MLP neurons of a small language model. Each row is named by its layer, matrix (up: input weights; down: output weights) and neuron, and shows model dimensions 80-335. Each number is 128 + 24 x the weight over its row's rms, rounded and kept within 0 to 255. Numbers have three digits each.
Before each neuron's rows, "fires before" lists the tokens most often just after its 100 highest values on Wikipedia text that the model never trained on; "fires on" lists the tokens most often at its 100 highest values on Wikipedia text that the model never trained on.

fires before: "\n", " 1", " 0", "  ", "."
fires on: " |", " 0", ";"
L4.up410:111118106132126143110110107127116169135144147161133127120122098194098100160147121124124137129147145086145129142120137179142120160082146161130101122096110137095138125151143176130133127107096104086095192117140122107145113154117093187171124069117127131152151114112127159105130111120128113115137134101091128125076116129144111127152138072134127134118107104166123126108152126117101153151116090120141161140164111099165174144154150113119102147103065136097117151126121122088167127164171087104127109143105112118117152118178127109121169125123155143128090091119097114121116157169157138140136172128137160117134151074161152148127134196134141141118123121135153134150201173086132098113138139135141107156153127116162119134119144126116146112116098116102098140144128116130130074162122099
L4.down410:122116104154126101120139129140130109117109136117139109146114105097152146114103144095151095162124096152128131143160133132102167112136131041101116148108152135118137123123138141093140121145149071081103129133184122133101139130125125088147133135091121103097072138130134148127123164111148145110128168173186166115149118145140137162117139142127182143113136139106120116125116130107112134077126155114142159123090161108122112109110139136145114107138192115138154140146155139134125094121123139146160151108138131123176096099082135171130152104134141122071147132132154063114149103162114091156121181144109146153128097144091118161129098131125124062117131160115141124133144116149099090147129115154120108108160116150112127162119125154146149131140157149109123108105083130144129143125084154

fires before: " |", ":", " (", ";", " -"
fires on: "\""
L4.up441:155127123072167118146085203137102119100107139132110146118124127194141146103134133120112146137106119157185070132111158121099142178086106104127113106109148136135144127143107111117117168129126136126096166149139109172138151113170182122126133087112155144137145120175186159149145099116148135083113128119170128085143127161102138133129125184160128135118145120147100124102090106147135119135113104105144128133143138108101137132136128139127122127120131100141092093123109144118122111121156135084117148142095134093142143180118131114099117128140166093110140109081146135119147117166102118094115109089127127126098155092106118193126137151134148086153102177132156123137143128070126147142145122124124148132114121116134123172117174161144174111151153090125120116140120127142098121102145085
L4.down441:062129136136100114109141127119124128124153148159130100166090130108101112136152098092140126125122093144125161102184085139105146105132132144144100132088156167114158116096126131128104115140153162116143121163155151126134113126113122140135084107133094132139119148110137131167122114110106107121146178111113161170107140086155143163166122116107126116136098101110158107097136086127152132061114117138137100135111096133143104154127120147130099141085106071120125095155095125135159091131106153165147126077133135135142145077143100097120117128131134094144134173141143111114129167130110139134144144138116161139115131157096108093162100142109156124143117152125132185127155109122139136161114060118121117125117116110114101117092096093120144150139081147187144141109133128130078140109079142

fires before: "\n", "  ", "=", " |"
fires on: " |", "|", "s", "\n\n"
L4.up355:108071110111116156072119129135115119103141147114166113125109027157107114094115133142081134114098136136101144090132110128166111125102173111138145100102124130134178143103150101097120169121096115123102109113056121118144156123090124100145110117127120153128133127137117105121097144134147086141134135193158121113112139123110178118167133170129093136150113107157145149105147104110095105149109130093156157129144135105140118150202128117093141162106143143122123119148153149125139147094102168116136128156137119082111141094119110147115100127136125124129123123151109095134125146162123136122114176074076164137138131130141127133125136139135140132101094150140136172157092168127118082130126132170159128116102082137124169122122094137128138130125111140119111148157115128113125096148115119
L4.down355:098169142111116096132161141127138106136152131148136148119120173114171152145131126094134154092132109156149133139110148117120164110089139172105140233165130130146102145119111119093127121141106124173118131137118117142113111132121121095149102171143086114113139099118137127086086137093123161102147124099126161106119133092115123154132123169111164176145134100132126117062146152132135077152146118126142132129138136114092168092136149125111076101129108105105103150148112138151154114148108130158135109116132112107127129114116125135162154125117145168152127056135136081105103119145117113121141143114161127140169131154139107126085114099113122120136128121146124131077180122159125109138066160090103134128162116129137119133137115142135155131127121161111116105130113134108146139099116121

fires before: " the", "  ", " Democratic", " Labor", " Labour"
fires on: "|", " in", " |", " of"
L5.up155:155107112132136127125089123129095146135139129082107123138056075175152114116129154167134135171107124133126114087138118151102136161153162143107122080112118147146124180086159120134120088163145085106149124121132148136101138153104133101141152129150121139142134117136154123120124177173139179164138108109136124137133162147118165146113142117184111128164111137133128117130137088139095128131083127136185134124145145144135172112139116168136107140117201136127142111116122113141149134124116118093143133141137081149125093127112138118111128123154148123129174146100155145113125147137144130076132109117110125128056125115092163143120134147155167113076106091114137142151160138161168098152111103103107152119126146154072160148142111119145091116173095088129178140166147167152139135111076101
L5.down155:119133126152154125093124109124095185105062126131163123104164135155120090176127089129145114119116152136101130118094152117167131075176127107094100110109109103119121109117142152126142087111140109092137131133158095162110127134114153133096107130187074135094172134095151107126135129156157130121120069105154096085171111100125129160147129155124131144158142124145142142109142097116172094097153139120111075137154129116182140148161136140140155114119148126127137091149151092122122123101186160154149080155157127126159150092098148124113121168124112131108112109128161092171164128143143134147124091135162121130157116113110160131119145167090139145150157103124134165090162121181129131113130138116133116144133135146124114109137138117143120125125121157111109112145107171142158099107115113

fires before: "\n\n", " The", " He", " In", " It"
fires on: "."
L4.up1387:130056084133113110107134112173123149134129150133108103121140100177167151128104135131124150125133145131077139115129113184138117160126128123143167104140153119129148141133152128116102164076115133100123133132122109144167112127133143138107187104159109149121090137142151155122142128129128151138130129110130133096138155118101146123127142126144151155096056127143156164125138141113180101148117121124123106116125101094118135109151128091125150124132152124105133130127158138107126127136164118116102119118084110104104123108172156137105134155148110146106132078129145130146148113133134144130115160138157087137132153122106082142171112148132141124075148120148139160141120099141107134127158131126105153124148157124134113121128129100084162111145127120174143154147110094116148113146115104
L4.down1387:110117139160125149125124124134121132116109161153141159121105137117088132135141100167170147156137094105178135147168141113109127111141141127110141137097133123121107171116151118127179137171126109128141117137174104149131100115116149138127126153125133148105128127157103103146115121109017143138116141147126153140116104122134154131141123125134136117123103128109116154127126120000132150112137132090143124160111158137139133132125108148110116157092142136146134144117139073140112085120112117146142138127134148118151134118124101116122110107102144124125141132119161116147116129100142102107116159113245122185183160124122122147150148122161125112101142133160109132165110170176142129122137173143128152112155148116123125122144134093134136100135149124140098141123116142119119139095094135

fires before: "\n", "\n\n", "  ", " The"
fires on: " |", ".", ":"
L6.up837:126106156106092115133129149158129123166133153145110097116111116135145133116108126132106147095129157148127145117152115153173137175112133155180127093117170170123141128189140123134125162075088094134114156119055114153154144112113157147119118139135123132122104120117149165120125090124112139157150098120072095149104145142176147122136157147123106109111112127128121139124119115124117117141126097174136127081108125114138117152105133094121140136152167140122134136113180158125147140125088134119098128171155106100149150094145151159096090107116108129092122127153122152161129137134159171135107154146141137117134113109101134130154113146117165115141089155120141148162125115108080096131168146147114136153137105136132120132124133138102128128098075133133148179118086160103137116178119119
L6.down837:110154116148146155101093112153117099131163166101130156103163102151137139125141122140129113155142129156189135112153109094160130155142153106135107158135150156116110120096163157122173105116109140110170125105152149150141106131116135094189143162087103169140113161106160126158105157144164122110121116130113141116102137109104105123131121129141129088115136141118118134108112121024120158092150099111092141130157120126128107139146129152095078176137134144131122115117158117164071106119080151124107165089065099144116123137131093127121136088135111130119102173115132092126165121118119100122133119108131121176121153075114125124101136142093175106136139154118118157158113125097107048121159118139109123107136152120114152139100110146140130102135153118123078114135155114119128130076113146

fires before: "\n", " Tar", "  ", " Men", " BBC", " 6"
fires on: " |", ";"
L5.up335:144100116109111171151100122163085118156121135137120114118151115171160093122099094102143178133096146121127141122141115169105116151115140127132109131118153153096117089136132145156128101096083128106161163125102124104103132098116119164164105106212156181142126173137102141173124095147115150156161106125074099151097120101178159142133158139142139134063104119093115164109091144126126117156154105127113102088140109088132113131101167119136130116075156133094094104074122128112106125117136137124124125104128110143148143123160120090060141102141136078145145105114072104137108116154130134123122100120102103105150152073149105083155142158111176135137130134126172083109111152108113124107171156182107096145106080144136149110118103137119110085123131140121104140121120106123135130149132080
L5.down335:076118136184151112137107134165157120175118161113149154123096114124097097120117092115146096128114136081145141146150137080114157100095119151127109152120153107162137138163157127073148141155114080091093133166140158099147136140123142116115151167064131098107131140126151139134152076127130119133131171167203150142172157133065123094134106094158129130133129157130108134085131161070141145113095138104164163112104154145105112151180114156111121133140154155128149109158147141133102131114124112129171097129110156124122160083136120160180121166135106158103154140136154119124138138093104114153131169101095158155128162115147130127136119116151128126129166132160087137122118115145116121150131140129125101113138141098213150173120105147096107198122112136145145165111113119128122116097121124

fires before: " |", " (", ":", ";", ","
fires on: "\""
L6.up410:109114111135134165121141123137154109115146136106185110140138106197093201147117117108134145179131162103171166131141139080142114148131125124129120131133131155142128200104125155136132151126122096130068101171125138154141119120141115142150127099121106162094146144177142085109123124113125162103100133135131127093151121110155156127141147113164116139106120165072145120142189143128149150144131063069105111137123152145142114131132145121123152127115131129215137127115180118156118113116080147132151118168102112121108152160145144106106139129134149131113122170109143121133104100197131135042118119105123108112131103126124148108126104174156215102130078161159147138169120112120157087148091109151123130160137146115092106105120128091145176133143134079103096153139102127107121095118107118
L6.down410:108136126165112103149124153094146137124134139137097091135128146092130123113127168181117150117142138129124137131106093158103105145117185112139094156145130126113095139141127115149184141128126107092106131149100140132074112115151152115137100142120117145153116117131150140134136169117096092107132100119126148130104160109122110113123098125170116162112155149093116141120124109051145113153139110146101128136112119123101092125124154138134126138124062150140106119141137121121099128150134133162100146117116127115173134110167134155127098138129139140113126155136155133133150130059044103140165133116130138153070150117113116119159143078103079132141139139157087119129171090118131124111130159106119121150127092117137097142109115142121125121144133157160170118133146151111142107167133164

fires before: " |", " (", ":", ";"
fires on: "\""
L5.up1175:109110077130107134116128155137129130095183165122151118136169111191124165163165151164120162122102120176141115157120139117109128164166141113091138102105111129126172164113120128132112147102114113166140148127131138168127100136121138110086162126102126169098128161148138138137145122104147116133099114153114104151147157146113181125110140136116116129157133121122137129147139130143164116139113082128149116102151123164169126141162092124125097134136168105173141111143147092118145094066136071126140115157123138109113128138106201105124106128115110115127100146121165104114111157158116139108121120131082127098091117130134104141134112127153181103136174143156173161155115140156154178181130086111131113140114121145133141132150100132144147137159123150178150136101157107130096161162132111
L5.down1175:126129137147140121133109179150145137111147140150150103157068085122103115144140125137105123140116089147102128102123149145140122127108103145100156140130138172129115161120141157148095128135151127160193100165128095185125125106093135151141131099160095131120140128109130123148113152127092171114136162090154123133164143131122150179137120086123168144135111076099132112142111091110146118139140128154115130145134108106139105146098114119128105164136115128119095133116130169150136085103100156146141081120187138132193154096103106114196095126136142152138114167135174121076120147178111167115156127130136161132144133123111151138139125129111122143166144123115121136135139155133131094101077146167138142143144122106110122113142105129164114130135116162130161128158107183136123135170151136

fires before: ":", " |", " (", " medal", "."
fires on: "\"", " Party", " 6", " Silver"
L6.up509:143137156147124142120136132119129147124143138151174123150131110126132171145161174121120209145080116151156182156112142132142122122145145126144153096111126116157120154163120078127104117122103098133115093142129108132133120079095110136142125098132067128083145155090142120126126168130109148164099112186143126112178141148094139092160166139161100152134083141061103116155128173137170147151134125082129120123161130144144137144148107141134106148114157105114085117144129144085171123107113109139116093146094124124132122131086147132106137113116107090173121093110135137143136107190123126111125136149121167109081150099164109197165125157156139122094119132120125137138101164146151114119098142167152168112103126094058115159168119130140139145125106150149144121139125133112106134121146087
L6.down509:106140124124147121131133135161155076119143132150160128107108132166128142097125131087128147109158088074097115139105101098114149143113118150129139169142124097106131118141136128126092104136163102163128113131148151137108133155142131130134113126103161157131121068111127132110139130114149119112089136130110155162125141084123111157082087108098142061128119143120142090144128101124117160122158133157116127120090083124095119114152147147161151110124148117090083131110142157172124114161130108121113166113159147153116137134126138126130107128141162132143166131111109095127099141106133111145139127135137128130112176175100146114116098146132148188133113121142122125145055133118109147140127137149133109138124160114096120140118124105149170084133093161146091084121126139110126133168123146

fires before: "\n", "|", "  ", " GD"
fires on: " |", "  ", "|", ";"
L6.up1493:110068128127129141157095137097095128132166116141152069136119105115071089052148149149110131133133183125116160109109146110112098155104166118150148105165137157121169164115157154148115115142136170068161119143112142094102143106127164091131095093150147184106093126121100115084120144114128096222150115140106099176102107141158159143136120121129122139158094126140115176102143119114115168109115133085136144157146109143140103152112094143123107105142099150138073102108169144117141125104120128109142134181118131114130113091112089122132125117152122087106116112118127116096121129208136134144140162093118161124099181103096121148126114136131117129116098109118155119138140188122116094186121128121159108111150179097154136106123146141136132114118118127108151127128114128099142079128094148
L6.down1493:155158137137139103183137121145137126123149120118109173091122144148236123169118101095149155105129116133143127112151099098127126117147109146107123180109105116093149115121130133127157151161152123147148122095165108131144154148150127087156103129124101124151119121128155093103132153155131149128149128077160141124114104137148109121082118145145157134117132138157094116102103132123121132104135122145110133132132135111107114111146130159137111130115106180106134110173128150130137122146127135141114128126133128114138116126092165115125176140119087104155098096139146063080190132165111138143116111145152115134097078156130145117142122116151113144119130156130129128091144116149142138146077175114133116082136117132149137130134096145116150110119106116098108140127094116127146137080081132